config.toml
num_attention_heads = 3
head_dim = 64
hidden_act = "swiglu"
rope_theta = 10000.0
qk_norm = false
attn_scale = 0.125
tie_word_embeddings = false
init_std_up = 0.0332
optimizer = "adam_atan2"
beta1 = 0.95
weight_decay = 0.096
max_grad_norm = 1.0
decay_shape = "linear"
batch_tokens = 32768
max_steps = 8237
MLP neurons of a small language model. Each row is named by its layer, matrix (gate and up: input weights) and neuron, and shows model dimensions 0-191. Each number is 128 + 32 x the weight over its row's rms, rounded and kept within 0 to 255. Numbers have three digits each. A neuron's up and down rows have the sign that makes its largest values positive.
After each neuron's rows, "fires on" lists the tokens most often at its 100 highest values on Wikipedia text that the model never trained on.

L8.gate374:049095197128104103106087190181100079103080088152131114133155138123107114130121087085124172098103114108151094114173218211112168140102125136137143115082087087158073123148156134127104166130157147094101075131137193097108135152168152154130112168191098149168156148121137118116172084082110161107160173150153183170190124177116126125093155121087146148167133153075106211190165139140150099120089123099116208204084094125127124133110144137133104135134154107099135198158145162142115138161128141123160122084106109142111135112138132143079109109147099084133152149152111153097154158113171098103
L8.up374:166132142123172107141142197138148132077139190156057167129133047151126140099108121102129100147104159118093115093102121128107137134086148150148144108145124123115057154152062084118138132118106139187159124158109160087112108165161179115142148132146084099110071103141115156140123117128087182199103163148138117119112151145091141109139109133128111100142130080167110156125164173169102103151093188108144180117132153194123141122143212145165155181154159128055145181169061117169110124141056122112093115130141111182085169215135133078170125129140078096140077142149110114154149177114079073117
fires on: " and", ",", "-", " or", " |", "/"

L7.gate281:115075129094089174068089108134125116146109101101148136128140085122122160166173132194169154139128168164145170114152136116088140149156133125147136120123145136139100149118151114145150134091111108052156075141137095154072147101118130078166110120152091126130108144091182155148068149063124128084103120098043177143143128129112125070119168126176142103074115089189116081127145115038136083080124087200117105142118153163153121128113155132172174120132178179115046109135108114134116182076099125163166131182110157061149091091163062077148123092169122146139173120111105111132108160092170134094
L7.up281:131091156118112182136134093127070142140161089098144164140114127113138111063126123193118132188178093145124127076133114102100121163155186083169145145141130114108152139155161116139171116112138138113146108146078077155156131085041101124183154114138083117139107124129127082197098163088098169145134109123097108085087135109138121165130123159128136131131128096148138126131129106141175124082059080167153180164112206172142127106116163153212105083120143098153120104182177023145173134120124154179133097121182098125119151127125101138208131078129119076104151115176074117142092097077093155100
fires on: " ", "is", "us"

L8.gate282:144084163143110117111155166156127123100165151115106145061165112118110119165107171081204148119110151115127142119150103134133170107135132129088134154123160124114138158188162082107188159083142098171136133135137146166110125126111081122112069182136113141213062143120140139083135104032170185149149111136128122131125142101095166126071148093089152192091165172156111133145154100105114061112141120120140116115109079075147182106150139190099132114144145138156107198155092131103095093155122207112131155146139157149141135117126133112109073098113133165098147048118040155128085125157120041155
L8.up282:131154122146109100141074164092095096128117133140117122144121132122136184155132180149056093077114152150172104101106104134182125134147143112120152142117148089141093139139092173088179151126115158156109148099149113199128057100099119139145108106158069114088154121153071091159106127161124048143145112111090063191142158139180080137112161139110146075122067116109140175134117110068113190176084171140094169141152187128109156093146073099143100104153204140166127128118139106145143136091118011130108120158167172082155082129115138110105118149126106132115153156080148141133124080126055083101
fires on: ".", ")."

L8.gate460:146092069067137133110125109150135129148118124142169095110194192055150143149096092125141132096075072130160131154110159105096108147132106111168119138102162147132168143095131112093180146140094156068119107098133154112069152068118189151105089182132163076133131146151133084121132127115184114074125114142133127132147168159106112107182120129155150112136067097128140157163171110143178133141117116153102116151074068164103164118120119103140193108109192124187119147080107133109089142150142128145187157128130190135135172128141211116136150093160116094081183128158070203164123173090114109042
L8.up460:090123093124141084115044181089136118127058104112130149084190148180141062137190078120105140102098157140102122110182169092107162092125088144116146168071122106118144124166136129157182124128118136121073124130117151120085124146148141104053119116143135096101133144131152060144144116113210090094207162106113199153104130146134148035105068078144141119198063169117164147143087148109157151147124112181134135128103109129106100113086139165118160096130140076124128093149103134060137149175154114132103128090136179134105096106060132171062146114127126125126131119173119139105124110104130089102
fires on: " per", "-", " or", "/", " &"

L7.gate415:080117080127097127119141137114143173094178119097164129123117115098113121137149133163107101140101171128125161065191186132075115159119085088110152073159089160095138166073143127121189154155160142112097117106114058120092115053158105124145150135136167166139135134119122150102109165142142146196143147171139202142131149168143129103123092166087045070148099105160155091151151087125076106142141106138138132114176164101139099107111116140140149133162105140106075119140041139109103235094113137134077118152051136123128112146122101103079110158127139130046116123160128190165107131140100053147
L7.up415:198141115110096163129083105154152113146118173147109141103130119218136093163170145080093143130145155157166167163131166125135192133170132116125092156144132109132153207141110121105168158140128108122143124113148087081137087150129099111173151142133116037083149095057153109106116158093113076152181145117096117148095168214140155163150111146123148116132134071114180116128106135118174118100131094152104141098115108132125153115113184085160137117139126201173157127084136107154122169097118132168130167085154147150180074139095135105185138094099137135066106099211070084132156164056161165099
fires on: " "

L5.gate133:131073111151133140098130175166164109162128136101075128116153114141148112142107177122200183128146181120182041170137169124143139221200149147121134113141129175167206101092156076094139138071206155103189131149094151151172120185145172143145109174129074137128118182129139122172074106202086078134130144166124120083152096176136093114087115171099112187122122101155126133106180142132137125099126162096150181141107108094104127105115095139088084088092116111122120124124143146150141167193117189079136136126144135128098127107092129066104097119165118132115141130168114139121172143122124099161
L5.up133:156133080125194118123120138124131104152163090130123098154159137076151231121169162101137114107091177143088114101103115131104166170136123161105112118078152152134104155101110153086123152110157168165163134165065156128161121100099126116111151107127139145138187136103168085139148160138181142164123094158057159110126113141130115118114069077060101084152134107164137108169141163148099174095121043067095135149106101115177101183176126138093116086107135113085142105104144084148156103092159108139128102084202166122118123080097133079179109105160143102135107162181099092067110175186137050131
fires on: ".", ",", "\n"

L8.gate90:126083142147050206085095132142172139175122127104119119114127160119134081253106169106108176125092090085161108125153130131098149153157076135123141168110139144147151156117134101069181158104127137127156145195159136155142137137165123111121110186141109136166143150160112138097068149165165150114116116116081115101093168202149029159092060135099090167099117061161111171157165125158120115122104143131119152140106158072138179118074070126113153107120126089148124080168129103141086150093125162104170145121134137113099161108081089079051101123170146126125148100135140113161168115114140116122
L8.up90:153163186160149146125139189176140128171122085113125145119069123141144153112167116157121107121073106138108076168098095157171100166176116089104152115120151153125132116081131172098139182081120133123175182154126182122169155190179160086131106065151141152112139153123116104115099136163167112133171106113071141143152109103085087157105112162083130113110088099152119166166126110181162196141104126150143178202108137119107167116159146121115099049101127123111122129086156119181153091121150097068168070107166094121137107101106093137153108066194183133127168152117093058091123102069185123124
fires on: "-", "\n"

L6.gate436:090097171126102087122171148102119125144079171138132187148072099101090146122138193185158148161143184062126116144117124117131123143118151114067072150141137133142114148155098082087131079151163073130126165093165086142097111112168133154163127095141166198160121128142117127124093075102116108139128085133081124098179128119122098133118124138083142176136131139093185193109097134165093140118122155144105083090169153113146163134127121085153122101148196145116171120099162152222144128135108140067153163171108073171115103199097123137100109124134151197096167141086166105108199113179083160070
L6.up436:112167162150140179158155153114178160115162116091135155232113134193136137139111142216141125153116146118176099083099080166134063161094154066089086138187108109132175146156177139170109144092104122151123115113086140136138159141086117114111144108167154150151131111134174132133129129159118184100108094217089185140149131085125125122102065134084136145140086072141116141067130104078148160168137145197132121116139088078125100174130144166158102089110149160139105117103112172131165134141103113094137096084152114094138193135152096118143185168144168152156125099115095114107050145086136172090
fires on: " F", " M", " B", "\n", " N"

L7.gate98:095088167121172152179134182206094108170172167075150143153153088088065209154119122142159158117104089114151130119102127108143110135131068105129157186102168160160127083108146150217106145144156122161138198135136130140059117150100158151149108133161164158136164142091187152086109144084133140164100177152182097144140151201097188095134072180162175119089168118155068155111145144132115089128108130166152137110135160139113111128108122112111173096142126100155054147080141146118124163121156141145178136129149133131180107074172123175103147118149123096109107089103169150180133176117107105096
L7.up98:124077086125181101125163160148141136193151169154154117137141097104194160170138126128102094095133047102125135149086165115126133112068121139154185112083176120180085051089101127168147085114144171154124165154111120155120130184125151146127054140173118077117150041195154228142098144101158170088160115117160131119139150177116168124174165177158107088143131171136134179155186117153144113092123141087077119110129167132101122138093177168133173110178157117122122176149194079120128134155101142157178151105116122151112164105104137122120123088147137122120173154136097137129174086154118135134
fires on: "°", "″", "ish", " Sh", "sh", "ch"

L4.gate325:137086079089167208188150125118071142169180167101094123121116149019109172092056142167130111152128094153125099114104145145136124155096198135081105065133146091118139172157090076107145148136159108131113160123139150116095132123109084134184115172057132124146090116161170071141063194150169175146156103130153123122134135145072155106080170131134137099120124122139116139147139117138095082125144126119083116120124170090113162136138141148159132130140193134146125105118123175171088135157147111135063074105161110185140084084112142093100102130085159136133058165114100178093202152135141125129
L4.up325:113140132142159134140128135082142119193141141131114091091172219117191126108142105138114122126157101166126141111093177157087078166087098152111181114174079143175174098151099103145116100137121082117119154100104134142110090153123134079094137172071203114163144130156156094101067084104157113140178121111162065124108156143150162180174106138174143123145123097117087136146193067128049115124146101144106160139130123138099155169164055142106104136170148053165151108083152118141068138145100125103149113149150150204101148171185134117107127107125134102132116177135096179068190119138159085141
fires on: ",", "5", " sq", " in", "pe", "st"

L4.gate59:151098107131130141136089097117068178085136140114135105083102155184093117168110157139162147138137131162125141121130156129105153160177098111122188162127130090144127095098114112088166163129145185137120148084159132162073183115065163118175120154167053148170131158096091112073107129059075118168181107129115141137154127139084143142112151073116091139135165110140121172118105051120135079197142190127147109115145162117108135122118167178140108141205131130166085120090115162150140097140096151130101210141105176160109181160160131095071163133156101107090113136101155172167149218129091141072
L4.up59:134127154124104108163127124100099140082133106113133154102074166232144131159165128155128093182167132092106101141126138109114149103164136113164184172088072100164106142133107123142140186102134217220109157153169112168102142135141103108175102107153096180123163108120117123127106150103113045184161113122120182130117062088143114130142113087139105157114107129105109131131108045134052111141180172106127105181099148113116104134113128124107085120127136146135114163094101076187174132148114170120109171126149126180061136164117164126151113147130142165108132185149176153137125163236155120127
fires on: " (", "=", "\n", "\n ", "born"

L7.gate316:136134083082127151141141139109105111104155106128182143153189097121089117093164135152114125070112082135097168105161190121112138102127103158135094086154147102085107136123136178146170122059139170141129088095143169181136098169179129099102167155105173114129062065134103166166124140142103158155117126147142041110161162152159102100197116145136142102134023147099105117069099185137132123131140129178159191146143117097145137107169133167117153136141112096125103149152115079076076170132103091168134066111095072150114153101097109158108086093106160108211127086158122134158177155177110100115
L7.up316:163122111138149184113131151006158118152166175156149104116145115080166176112147137135134102140142147133083139131189120146106137106136095077048134117120164160141156044151184161129138128092174169169152094157179114150106133138150093146067115107106052132152087070111129106085173086078155161087144170132067161154137116136102168122126122074142109075107123141121122153146123083135106095146101156157117144114124109086074089132184126136133122165103147159132135133139150120118118109177141165121085098156121125135138186127127179133068133038149136115151106154097093114189177110141131102052
fires on: " '", "'", "’", " $", "°"

L8.gate503:154139171143112166100149136131127162152145177145160138099172123110043123077108130083144111150083108083161115148147092161070081153116164176174146042144158105165129104128180116109123132132110162079112148184135117134075187079183156116218075199154146132125096150124156093146097132132174144134069092155097105114122169213142130128081134105135087128089124131167079119140164126123143103141134187128125108148112163151087121127070141117091123107168128118143187098115114105083075170143137172101185158144124140138125077183186115145094096135142129129106131174167084133140127140107164069095
L8.up503:173113146159103140170089154109100085157106094121168138149145168154105114190067137137124132127113094106131144173111096188122112166146157105119115141138155167092144087134201148094185118114090120116131173144177084112125125114112188169105165104126200149103061127134143171133101146080096126124078181141045188188162132131190121130119156076148179109115097105156203123094159176157130176122112152083078130095127157116130117119112093058094143062105149140141139101098090126153051138144147091113187101105158130150149120089162128111139184124124099144145163100115122169112087099115149180085
fires on: "-", " for", "ro", "w", "b"

L8.gate427:127107152116095115063124140114119139123122118157106135102143094123122166101154052124146177105092188103123131100147148094103140159133170179158135118113145124142114170127129139142152122081125169154095140127162175124096153094055106089156112134067083122073144120139188139069163118127142154112098148118117131120167186105111122148141125082095131102118128097101102117151147153100137109125117104138098164162143087162119118123107163143126194082154154075199147151122066100161087170184017152146142148194178149126095076125120109076077147036159097108090155155140047098089141100182160098145
L8.up427:084091120163181136102179111130136116124122186157167103141144211152076163159117150158168117126099100128034139140175145073131171121093158174111145086157050115161092134109123139101125114143196189081115126108138083119136134118087160165132117109108099138125127144148159080073169104158156141074083071133152113114121133129125133132087094058122079095074146153134131100089116140136106144119120135134104151162136083183160142191132142099110082177175083160144103118174076153130166092118179114090092099121127096179163098164096189162173118109126083143148070093110135094076141104122157159130
fires on: " an"

L4.gate500:100106150120122152166185172089089147107125127106100085091121142144079144150109096067104179157115163177108149184139084190082180119115167139166175098255122158142075156104087131122112163121124151136164153157133093086120147142128111120173141164136167209109147158170119078081180114148151149131123145157102137109134175168118150135108123126127159159203068133163148161157148098118103103103076131090082135130106180182172169157140137100136100125108083102114113159102076113109113123101112135078106090116134093062099133126151185179173138144131078137158140112081122132119152102074137149144
L4.up500:166095110102105120098108081178157134140204154046155115116144151150131169087056097158113091096194174134123142135168160092151149145132128144118160138110111127079093171159119106107199152158173102092134132152145037156149109141199089210173117101119179106096092210127197158133157131133165126122154156110136124190106117150163126146131132087144133161123155159130194100151101130131115159115155113141145114116141117094167174077106122195143171136138122082134096154145118092082128091121076125111136121123145114159063179152095140157112100152098153193108120144089125124111120091125090113188
fires on: "-", " D", "D", " ", "–", " d"

L4.gate315:090105179135126110118175125116108201078109145170130088068151117141097179096139123105183158128121103094190105150138136134159104157132132120110140109125101076064124142124092114133158198100131167138143121152101114138157193069130118142113102095170118131170095179155089091195099144127124114167141093116071121145110108093070046141131101147126101139095109082159112167080097134128159139123135141110142141177126157140131150138194107114119135100118171172107138163167170133160147140151070151161138118160174182086149143140158126080103058093148139216096138158116115144157068139201094076196
L4.up315:167121121108128171178161064149152093173171141102134107121167169134107134127122139134173205079109086104129134157126123177181119126087104169057156156163157101106120154141088163099118128157134131130138100133130138154091128150130121154205143195145123169159151102131162164127122143121161158154117137105123098162146118178123071103136157142115133118128139123181161146166189088124070140122126110140141096091160124123185112122167134182108102115193130157119115086147118140093144137116114133145176213158120172108137124117174125058135133070148174167057172080128114112131056042141036124070
fires on: ".", ".\"", "\".", ").", " 2017"

L8.gate12:144130147133080185126132130140101132154154167116104127102168103122115116185095133198145077128188145105110100105130137175077120185149154098146134138127211136098103171094131171127120159073140132112113138112143085165106090078112154136108166200109109103213154148159178141152132105140164113106078108078164078115101108116136144131140088131105144126131126104110070146119166132104179112168057138101095091065117108191138107094204136116141131127123148124109194088143189120100140095143151139132148169109154086118086127181200166073089129130147100029122128165175161162136126147097109151106
L8.up12:189111103160086114171111175128064181107177179090147150176163099100090114150097140120082155139174147163121148152081170158152149125172104126133098157129112124094142133100092143086203209163069113096122185107167045130125140073137112101128129119191160128156150097095135126090121177132153143101067103119078089144159108094148147145111138105118075110086072131129150125111195148089121148126117110076178127164149126143100181092091097130122141135080176106148106142148105139150146109138103105157068181066173179077169142074159102157157147126130066130123140153160138144146126135129149098170
fires on: "-", " of", " until", " since", " before"

L8.gate16:135157100101152153085109198080097124152137067163134165119119120118123103162147132181149084142066104110162112148076131161096079145138157123122119108068157134132111192084098098111114113098157153059088177113107105113143117169088179155165092151128100170130195159072187112071137103156075144162131113173094093094138149141148113113138135106170095121139162061151137162143108141138128141118071128114062120172126093078142126157123121115144116088207138109095095111146105168152132151166122170100129086205087143162139128146140091081124140137163102092086186124155095080135113136152228113104
L8.up16:137159146121166141164124169116154142074178050136201128137099118140124125162165133150146082187134135169136112153112137172137120130120128137164163117121101170163094139117128131081121142186143115133089165098189187129101119087067107084107144143165172150082097206140103113152148116157166126116135141081090135124126079179137147069159108100185160129099164074141114142126132181144185088090166109115113155144052101145073160193145129156134129137137103123165093120134078190146091090193109133126168145179103140111117136154100082109158115101171070073103126080121147100163183175079165134120
fires on: " a", "-", " an", " league"

L4.gate474:147121127095087232132111094145137088172113136161135165178139167161173135149117129110130126173117117142159128134083160179144097165074120096145208125190192147129044133139123112115191171147129115122132132162143114119120191150116127114170131154127100137206149071115096107145087167110117137164161105094130094138142146144109101137065125130141080153114163133178156159116124092144167113115157107150116161189161080087171109055154148180170122094106142140174082099061136141155142119169155148128136123157136170176121108155178132127145114078132075117108089175132042162134119118081168103141
L4.up474:074146156119072124104118151161194181139172147134073128124122097058130154116137088137156171074196169149149111158165191074126118131095194080154149146191133132134083143176112120060120127093116124127093150167152166128156134153110099112157155136081145120129118091178087132144175128102131161136076112115123101126110135083112151121129159119139139205129118137210086134122106135108077102105121124107114133125142085109121127120173144191104067151082117086117073102105159156136103123147127187147163067136170154200117102146132196080110123091152097107117129168072065133061167146133127141141
fires on: ",", ",\"", "\","

L6.gate53:076087130097122067116148135140127113127079165140059102147143134129097137144119096036184115092134174179133173173105157121073195157151133125164178122041135163110069147087189154157152115062114133138145148133149040105114164120119157119124136152106091137157094134105142130129165109104132146148053128178088120102138105160097117052140191145078172098095117141093090163164116108091144148125129169085097171153127154157149120127140137156175148101153155128153144138152082151174088164153144120065106105082107089179147132081146134103098128126166161170128175093118114117173163152100126118155
L6.up53:166121061168070141156101044125179143123100201073091153064177154114073125152087139118148159119130136155119171117124125111115085065158134141114124137093145101104115160177124117121128162133134107080122142133119067139121162122114126148099083081162188158123175114141152118181171109149170115085079111135187132104121131108147158103201121084071171092130136138081112111175142158119129139129112091156109093177089118168164097088126159083125124161163141204127143130126084161158131194162112125171189165105129143117146010113119129097158131146102160115112115151138180118173102155144120130110
fires on: " a", " an"

L7.gate390:120083144075117141119172158199140127118134178074129134146127131130111098150103092111133171121090142123122102124185188128141136183179200151178139129177204056145084127157090091112124083100083153122172134118091171150085096110121204146172123187123159202112093126130087112172125132101132129130174098163108122147127166108130164111083134169113077165097124091117146135076092102118138100103114135105156141064145118155098116123134143101104122112147088147091149130143076121148173171142092181111079152163105122212150081157118130082105065066153114100135139085155075145091127140094136110174
L7.up390:096151102114187128136106169141088107112047114151128139098136130114152191079137105144093128140069104066178128105135124124114126137146179152157141144172134095149070171141137171139116095083094111195113180155115111145136082108146118205128109124107147138100087096174118137129103062101130143152102166134133113127156132149131101177089143179083146110128112142097163130166172147115143101115100135115109182142184183195142106134134138092154149123139137118141179077157146127127172171083074144139081077144123116144167105117186158197147116163151098156225204098118051091087136081099138113130
fires on: " |", "-", " \"", " 2"

L4.gate282:082097139138146107091124131111061186111128173049111086116110145139062193102146102169119151132147144124078177092109106168082119133130065170158146126191120198078144125215132115159149145138133182115219148141180083116131099063151133133105129123095123135144066128166181099156157138125171138128132157072125127092142143168137120120102140160127045146152075144130103177100161125166161117093135140176128147106150168169145097158097117128123148095121159135161085140136126163100151125119092112106124116105116153074131158160114146114123066114172117190093116078097124161174104087103068150124
L4.up282:097135098150085160070106143063086141086099119060092105104114209168098150150108109112132080156171167092077132114106140127062100137142063127116216084090106172111109103139115074139111133113129152133168184161165056139135109096138162131128161115096131136117108172159135054178145135103164128100173180108099152126123114109150169134102153148150073116112048119154140116087079114169119147093105123155109131154127132149156113129120106125120165183104089084157050163152134103074160145152124135113139140116116155172146136143115119135161075213131126143134097130052123183125149160117110179153
fires on: "-", " /", " ind", "–", " th", "/"

L7.gate124:132121155069164111145094135114116129086144087133132125079139149154160116155124107101166133093097134151113126065143183095135139138117122072096065111161172146101085123116199098175151113133101163130166118161139145169106104146178137161124084174100081099126162136101107131165155082100159088148161116164146094159169179133114124107179151101129114126087117139101085135119104119146152097065175144165169152123126079112070128091163127140118186093111149106129100111077149183134118130193144141022122113195066121203136127064098132135094067114082099079147127061118103140119137122094065089109
L7.up124:179135121075165096152112135123161139147137114133072163134147120166119125172134103140143176120138090103169129099136158107108076156115181136088071134159150120120086064179129128148129074136178170224090081123116121151143071132117098150114164123102063129164117083126112159188102115187137128141130102132161126116154120117116094071120132086119086136108157180085139112081130133156062134062141142103064145185155093125125109101159115064131121123051134174136123076078108108125131111126135128100152067141068107163110125127122156141051100092077075120153134141126139084132111157187053160104
fires on: " \"", "\"", " '"

L5.gate18:068120114114112165082069176103131130088088117150142133142175160107156124114156125105121090128097129098144111171145127124142203135140090211116139118139100156154088173125131127073164108107118141125141148112103067119122034147173146157095054159168159080085140134167186050116152128142159092219135158142127109127157097181125084155096111109128112110181127084078083160108130115185128151121164093125141162076113155128121149150066141092103104051148157117120112117149118092135131161138118104106095109130112113131074160109085086097066099079144115122122130087094104156109211095105124093123
L5.up18:158121151156168148120166204096094165082125104127128134113098135125112136166116131175114131114151063104132114231122142150144107129159166106116138072084145130139074144101174166129171104112160098132136077149149146079160126119094121181155128112171112144112096173123190056144136129133117115113137058132120052126120127160173072159153100075104196061101136071103068144129098134133101106114115139126124096098132122208162080082146115054086098140140098145155094154186159109116139117143133101149104109158079144138107122149159140105165177200131100130117116132076112145168091168101142064157
fires on: "-", "–", " and", " one", "ed"

L6.gate248:154081151139104142051144162137136186082059142110127042147187083126091189111092131117132109093131127089131141088128155131151127106134172162113113157112148132140084137078137133108171168148186192132114143145137068147125186094093121178149093114083133070124130170123159094109128134134158134109102125187111123126172179190165109127122082169120086134094086103057110111151212128111112137136120071149103158144132136142101127140089167126144131148148114076125040149122097115146099073207087127107122136153180090108152130166073097129079112137160082143162112095123126147164152129108096079100
L6.up248:179155128178169148150134119160125140105139159169098057154100070124111086099082145073103122089085220124112160116140107137084129107108150130079136138118121107034160133176109208104109187144155152151120131129169092107146114094172171160105158182115143050107117144142078092122120098136162143110182182177123162125098118120112160112133099100144186122161112044157131131068111115104131110161114133159121159110124143108104142105142105117114109155091062064140118160113131124119135105151072130137089122148153070116142105158128142126067174139131089070133135146110124167111186077078063134155
fires on: "–", "b", "-", "/", "f", " &"

L5.gate51:101074147097080108090144141127085167105156112120126105126113167124133130106132142079145134148174155046175088127162116131117153133158120104137177058116172113229101145115118118144178210150103127160160161145149132152130168131087130107131131113145095113168158119089147149109084172130116148099081093100184123127150109115085093145096083128077092151110145107082151153136137101114115129139089110081151159129102185167101135157138108114088158093109135242131111123073143122133168061123156105081120179121171139144109148150115118173117096164089084115102129163189083153090156112138163104230
L5.up51:157131165136177153161136143154072088100146174158092080105117136231162129107140129206109173119207120138160146128157164181075112125208162185133154107118138127148077091127073096123104131094108145176125114122102142165127165101131141148141056150094115125086128172145094156134176117101142108099146104093114155135150060098114088138114130132096106109116136091126096150174102169127062120160139132127095139080151084133107135110137175100095115121103122138115126149129179239089084129148157123120093129081117119152057084102159148118168085168122174086133078147143065112148152164110137113126
fires on: " in", ",", " husband", " parents"

L4.gate35:161094137164126165100162112131126149088175128125144163161107109068121128170062129082186091153123130123145123132159072135136161110107080086046179117153124134149101166115078143089217179154169124136145142103129100129113135125094138118110190134093155160132126159139137059070081143132113125134166077141150124144116228103141102144087163090116183103145135138114130094140138118140160121159102173126145186130170124175135137103173182130137082115160096110122087167123152121107177157130091103142179133170137136185150179190100126151149107132134211107087148146143069149077085151162094140075
L4.up35:074119087144135093126107161116151217106115082151143188175124147087065108145106063100129147112079076098138142126122133089103167130113127093079157122074130117122103102104170174099117116140138146116092138171133104161142138095083132160132144105079131189107135117135160163079141150084127094157102092147114121191143144129091137106106120084153149084125096131128151134125153094175148153122178138139089106168130121192119151120161108085083123163203094107107089139140103145031173146080116112162153085176189128174156187117139172056118096189070165114150136156160153129100173163171159152116
fires on: "=", " Time", " of"

L5.gate434:122143087071173051135106139144184116107099152099137176104159126139128135076121087157205169143115117122129149115104177093095180136172084157179154123099133139150145128126132174156147102109116120187093164137151145112099122108157151104104047213053126149187092127107110156101109115100174147124155120181107185157161115119122168138117122152120064136099102169113135142126101089149141049053141147092153161133148117113090068104187140188121192169113126114099138052149142148087124137118114184127117087136134172134108078096170154152084101104161128139110099105181140126112120134160161103145
L5.up434:235133130091126086116137150089124089130176077124097150104163112106110105121161101136101121182195142116113120162155136109169162107125103155127101125183174111059113140091123136169128098093076143166146140146080156119147117135178152099118083177154089102158039130093102145110148028084077082144137136173160092119168135145094124106153138136094075142115148079105145160078126088199110126102128180102134145146146103111128109130168132136186105135117134073115162106140156093117089091159111158088118129162155064196089132118141158154082114108120057152140100136074127113154119090133103080101
fires on: "\"", ".", " Chart", "Billboard", " |", " by"

L7.gate495:115102145119094148104098172147118112115177156091113150144120122139140131093162090135170123168175112159125141084148195137129092186193133111158149120148178124114135131162178139132099102101087064098170125146120159138101109136131173141068140206095095180126100156122150141138103042077133155198119091166044106115174084112136127077188157122139167125171117093126086064090138103183116064097115143129152143104141122122125178120133130152120161104160150180195073138125154146109173120140098187073153118146118123167180142148167180109137070123082133152105116107126102094090127125130164115189
L7.up495:135067136078076090131111138121146122132142121103136157125183094180134113153131105240080085068078106130089162136144061077156112088119148136114146151125121127097102186111153094154122104154074120118072100100133091121110149075112124134140100115125157088121166111177171154121101148137141086141095149153093106135153155167176085140160153124171169117151132131141134150151148071064143133170129113141100190170148187171116108090085159129177125096202131095117133083119137181092117096109117115171096129153041092143155109143181136073165121133164170097111183138113097055105092114137120150146
fires on: " |", " (", "(", " ", "ot"

L6.gate9:131089149096163140152131155155033131106138147136088162089143092113108103122124110105128146140153167168130147095140099173136188200160083138175130132145160145134102131119089149123085167127104120090084126101100111121086104131112167182177103152182072104176128140147180138143146144102167183126137104122133064145151104148157152146080104126072110109161180158152151169141207069105149155182091114111131094091128156098114146170162172125114158151146117111137079120152152155128171104114180126126135095183085084140123168121136154117133074127170063083112174072107056195100176186092100119105
L6.up9:128133068132153169091141108127104167126164123130119140158128098118155149128159136139107148147140151048116084116110092119164129123117122085105116146147104157087182102145153160167140139121134151137127158116147105050112128095093055177151114117152120113141157133136141151155157137142144139199186148148074174165144047186167097195120101136090091141122100167166131154125166122138116115116124223133059158106215177130066157162103129121170072109134133198107171101051125169121149154145090129171186093110080125094144100136164156184138131150132123131144164163133137154133182139138146197091
fires on: " until", "-", "|", " before"

L6.gate171:102130091157115155127105088128167163166127073096149133159108132079114065138104106135136159139108115214084099136122120056151089154095158130091098152112155106157148099091183085087132109145144148103116086122199209123137124086157131078054082117120096151098100104114129135109128114164137099107162093105174155091124092148100130094128048130124149154140100105134108148031138144127153066164083108123100187145107119057104100140082085109120103139134126143150103116118129133111156159176151132146173115186130182168118128194135115107127144124166132116111145159155127216148097101101187069170
L6.up171:091195196098067140143137149133182084139183102181147093100093098134131093101211148171156075121117133132134069098079079080135112151155113084135196169119205145108192137150060185120161156117148154135105156139148112111135085140126102132158148126085184154090108131167117191114122180101134122147117179135112116129129109081112091158162174070098131145140167141154120134179103105126120112096118154141058144118091104160118108163106112125139145181140166153138089129088122168161131118163119137102121162149086076147128197067100134114118116119117179089158101172113143072097169155121156163134
fires on: "\n", "\n "

L4.gate63:116107149108103143172104133130131149081120158186113145126140165137180139076093070078136098109092096180164144167156121101107096172091181125081133129150136108144114122126109202132112116099111090106116127121110175106143148175175133118148132151155143142168131139098083108095168170142156068100145144161080118115125108189140159143169132135138151107089148114144145102232143122074140156136140174172149091066092178213104129116163119153123136106100140187115105188155082125165120106084163113160105180152188083132059156159133113087106124132106147197158104136201136173085150140150183169123
L4.up63:133110114075117128167143121169182142088062117163163151094171146115157130102063088093154106081114100197177141155150153153181093168134175123129173102169158098109150158079086144172122105130095105108094079131143131070127183111177100128142096183136143129123143185139141142095167155140113115127165139195161113150118087192147157158153159143154192147106153090156135098173157126108173129112120139161154116096107151119090155138124123154140141082084148182113083215169137153170105102122128168157117160181177119104058153160149079091116147071133141184118125151179159189137118132135145133084
fires on: " tr", " Tr", "ri", "v", "pr", " Pl"